Weights of a small transformer language model: 8 heads of 128, a variant of Muon for these matrices.
MLP neurons of a small language model. Each row is named by its layer, matrix (up: input weights) and neuron, and shows model dimensions 352-415. Each number is 50 + 12 x the weight over its row's rms, rounded and kept within 0 to 99.
After each neuron's rows, "fires on" lists the tokens most often at its 100 highest values on Wikipedia text that the model never trained on.

L5.up1970:71 53 53 56 22 58 49 25 63 50 63 52 42 41 53 39 48 49 49 44 46 30 55 55 44 69 34 43 45 56 58 48 64 59 60 53 33 60 60 41 47 57 36 62 41 57 32 72 68 72 51 60 32 40 46 38 56 69 56 51 57 56 45 36
fires on: " the", ";", " St", "s"

L5.up2636:87 68 23 41 50 51 55 50 63 35 66 47 35 38 45 34 63 51 61 43 46 44 47 52 41 67 62 60 63 64 36 50 47 40 69 55 52 21 49 40 65 61 60 45 53 39 52 46 43 47 58 51 49 43 54 66 45 59 36 62 43 49 41 69
fires on: " |"

L5.up1210:56 46 38 46 63 71 72 39 53 32 65 44 44 67 41 28 60 60 48 38 48 43 57 57 55 60 46 69 58 38 48 57 55 27 41 53 39 41 30 43 74 55 44 48 44 38 50 62 66 12 53 25 31 67 63 45 46 62 68 29 47 49 44 57
fires on: "s", "-", ")", "===", " School", " the"

L5.up560:48 68 41 28 56 61 36 45 70 31 41 55 46 33 51 42 52 49 57 64 52 43 30 51 38 60 49 27 70 43 52 37 23 43 28 37 47 45 54 53 77 42 48 55 48 66 51 56 61 44 45 29 45 25 56 38 28 65 52 63 33 44 59 40
fires on: " as", " As", " third", "."

L5.up1663:54 54 47 59 47 76 18 49 46 34 53 41 47 44 38 34 67 44 54 63 58 60 40 36 31 50 47 57 42 44 39 51 46 47 30 55 46 32 64 63 49 45 55 38 56 36 54 56 61 56 45 42 44 35 34 46 32 54 41 40 44 47 64 52
fires on: "."

L5.up789:52 73 24 51 24 61 37 44 50 45 41 50 48 58 52 48 57 58 58 51 52 47 42 46 43 72 38 39 36 36 44 49 57 44 53 52 49 59 47 45 26 36 68 84 61 51 39 43 52 48 59 58 59 57 70 50 35 51 54 40 52 42 44 52
fires on: " Al", " ", "-", " —"

L5.up958:38 48 69 52 49 35 51 34 73 37 37 58 58 49 44 48 32 41 53 47 58 26 54 60 26 47 72 59 55 48 33 33 39 38 64 39 61 50 72 26 50 55 43 53 36 55 52 50 50 41 64 44 62 44 58 51 36 58 67 29 42 52 45 40
fires on: " A", "a", " re", " Sta", "va"

L5.up3232:66 68 69 62 52 54 60 48 46 48 55 47 40 47 46 30 57 63 33 53 60 52 39 40 49 33 45 54 53 38 49 76 61 41 57 39 65 35 59 68 36 35 55 47 60 53 33 46 48 40 60 42 58 50 40 56 77 39 81 44 43 67 69 54
fires on: ".", "-", " to", "to"

L5.up65:38 65 48 48 62 48 69 49 54 57 50 65 63 63 61 72 53 58 80 76 33 56 54 48 51 51 61 48 47 59 63 68 46 41 39 42 56 46 51 63 38 42 49 46 64 27 51 43 73 43 36 62 43 35 26 58 43 59 45 68 72 63 45 46
fires on: " in", " as", " through", " or", " by", " first"

L5.up2607:24 76 34 64 45 61 39 70 39 49 48 56 37 78 63 40 27 49 60 33 45 46 53 60 49 53 57 46 48 60 66 47 57 50 51 44 42 64 34 47 34 37 43 39 38 62 53 27 28 69 62 61 50 53 48 53 52 52 54 26 40 56 51 66
fires on: ".", "\n", " he", " it", "s"

L5.up2753:56 16 70 50 27 63 49 54 70 39 60 42 61 59 61 49 35 50 48 48 45 27 34 63 64 54 49 57 51 49 61 54 66 50 70 53 42 48 32 64 41 43 49 56 32 57 50 41 41 75 26 51 33 30 61 53 30 51 56 51 52 61 46 64
fires on: " |", ";", " /"

L5.up2385:43 51 54 68 65 52 50 73 37 52 67 65 60 65 39 64 62 54 62 62 43 55 29 74 60 54 45 38 30 55 60 38 38 50 55 33 58 82 50 37 52 19 78 51 44 53 69 43 35 53 41 53 66 51 57 51 51 51 42 52 43 51 54 64
fires on: " |", " is"

L5.up3442:50 53 49 43 33 47 42 48 44 59 73 53 40 43 64 48 51 36 40 41 36 39 55 50 62 59 60 46 36 56 57 62 47 64 44 39 40 49 41 55 73 48 35 68 45 39 00 40 58 68 50 36 54 51 36 35 28 57 35 44 67 66 55 46
fires on: "\n", " and", " to", " then"

L5.up280:55 54 49 45 56 38 46 63 41 41 48 39 79 49 54 61 55 46 54 48 57 34 46 55 53 59 34 63 62 62 52 45 53 43 27 57 59 58 53 48 70 37 52 27 52 39 24 53 48 66 41 48 60 37 38 50 61 35 30 63 61 66 51 51
fires on: " was", " II", " were", " |", "era"

L5.up3043:50 65 53 48 47 42 43 37 48 51 68 38 36 30 71 54 30 67 53 30 44 36 37 51 45 50 40 52 24 39 68 35 65 24 53 40 50 34 38 36 46 50 64 43 48 35 32 61 54 39 63 43 54 64 59 50 49 45 36 75 44 54 50 45
fires on: " \"", " to", " also", " and"

L5.up1130:58 49 47 48 69 45 16 49 40 62 43 48 32 51 45 67 48 62 47 23 60 53 47 36 30 50 41 50 51 39 49 26 15 60 29 62 51 50 25 51 46 56 41 59 29 53 42 43 52 61 46 56 51 53 49 36 39 51 61 27 63 53 57 60
fires on: ".", "s", " is", " species"

L5.up3237:57 46 61 69 51 55 77 53 74 63 56 31 42 43 66 58 44 78 53 46 31 57 42 51 54 45 31 50 55 46 50 48 52 60 33 57 61 58 49 62 56 41 65 57 45 50 51 45 39 35 46 48 44 54 57 54 23 61 42 70 44 45 46 75
fires on: " —", " by", " ", " as", "\n", " of"

L5.up121:65 36 59 50 55 55 62 49 56 43 47 55 61 56 30 56 56 74 47 42 59 47 47 68 58 46 57 60 37 41 48 66 70 47 50 65 47 77 35 54 48 44 54 68 48 34 43 38 64 64 77 41 46 44 46 35 76 34 42 42 43 56 46 53
fires on: " to"

L5.up3452:33 48 75 51 33 49 68 50 54 66 66 39 48 46 53 54 71 38 40 56 18 34 67 50 69 64 38 39 29 57 46 54 58 49 59 11 57 43 59 41 40 59 42 41 65 53 28 60 54 40 40 34 40 45 47 48 52 45 52 62 39 49 62 49
fires on: " |", " debut", " Final"

L5.up4069:53 37 60 53 58 53 44 25 44 40 58 72 54 50 39 37 51 52 49 52 48 59 38 36 66 44 57 61 41 63 55 43 47 34 48 59 66 51 53 45 40 48 60 57 48 55 53 53 46 36 76 74 75 30 67 60 49 59 52 42 47 61 64 59
fires on: " |", " 1", ":", " of"

L5.up1718:44 50 37 37 57 37 57 48 56 46 47 43 46 47 57 52 39 47 16 39 39 44 51 65 46 61 53 46 65 46 71 62 51 79 51 46 50 49 67 51 54 60 44 32 55 51 34 63 45 51 36 47 52 54 47 45 58 44 48 54 52 63 50 48
fires on: " |", "|", "\n"

L5.up477:42 67 39 39 46 35 54 59 50 68 54 35 42 52 82 63 46 58 44 67 50 55 35 56 46 39 48 51 66 47 57 55 56 50 60 59 26 54 51 38 37 61 46 72 19 73 46 47 41 32 49 52 47 57 36 43 53 59 68 57 51 55 60 57
fires on: "\n", "eno"

L5.up3270:36 47 43 40 59 46 46 37 34 49 47 31 51 54 32 40 58 62 62 93 51 63 51 37 62 42 50 55 69 52 51 57 65 54 37 46 42 53 69 49 51 49 50 53 12 67 41 68 38 40 38 52 60 33 54 43 36 26 26 34 52 47 44 60
fires on: ";", " |", " 0;", " 1;", " 1", "|"

L5.up2792:40 55 36 60 61 41 58 60 45 44 65 53 53 45 54 56 45 51 59 59 39 54 43 30 65 61 48 56 67 61 65 35 47 66 56 73 42 47 35 66 69 67 39 36 39 73 60 54 27 30 60 39 52 60 45 57 33 49 39 50 52 52 28 50
fires on: ".", " of", " had", " with", " his", " like"

L5.up3594:64 54 56 43 54 69 59 52 41 55 38 40 51 72 67 59 52 53 37 33 40 42 41 38 47 65 48 28 60 59 42 64 46 45 32 59 59 47 38 49 57 49 58 74 59 45 52 51 63 46 41 53 79 59 42 59 57 48 35 57 70 62 49 56
fires on: " |", "|", "amp", "ur", "season"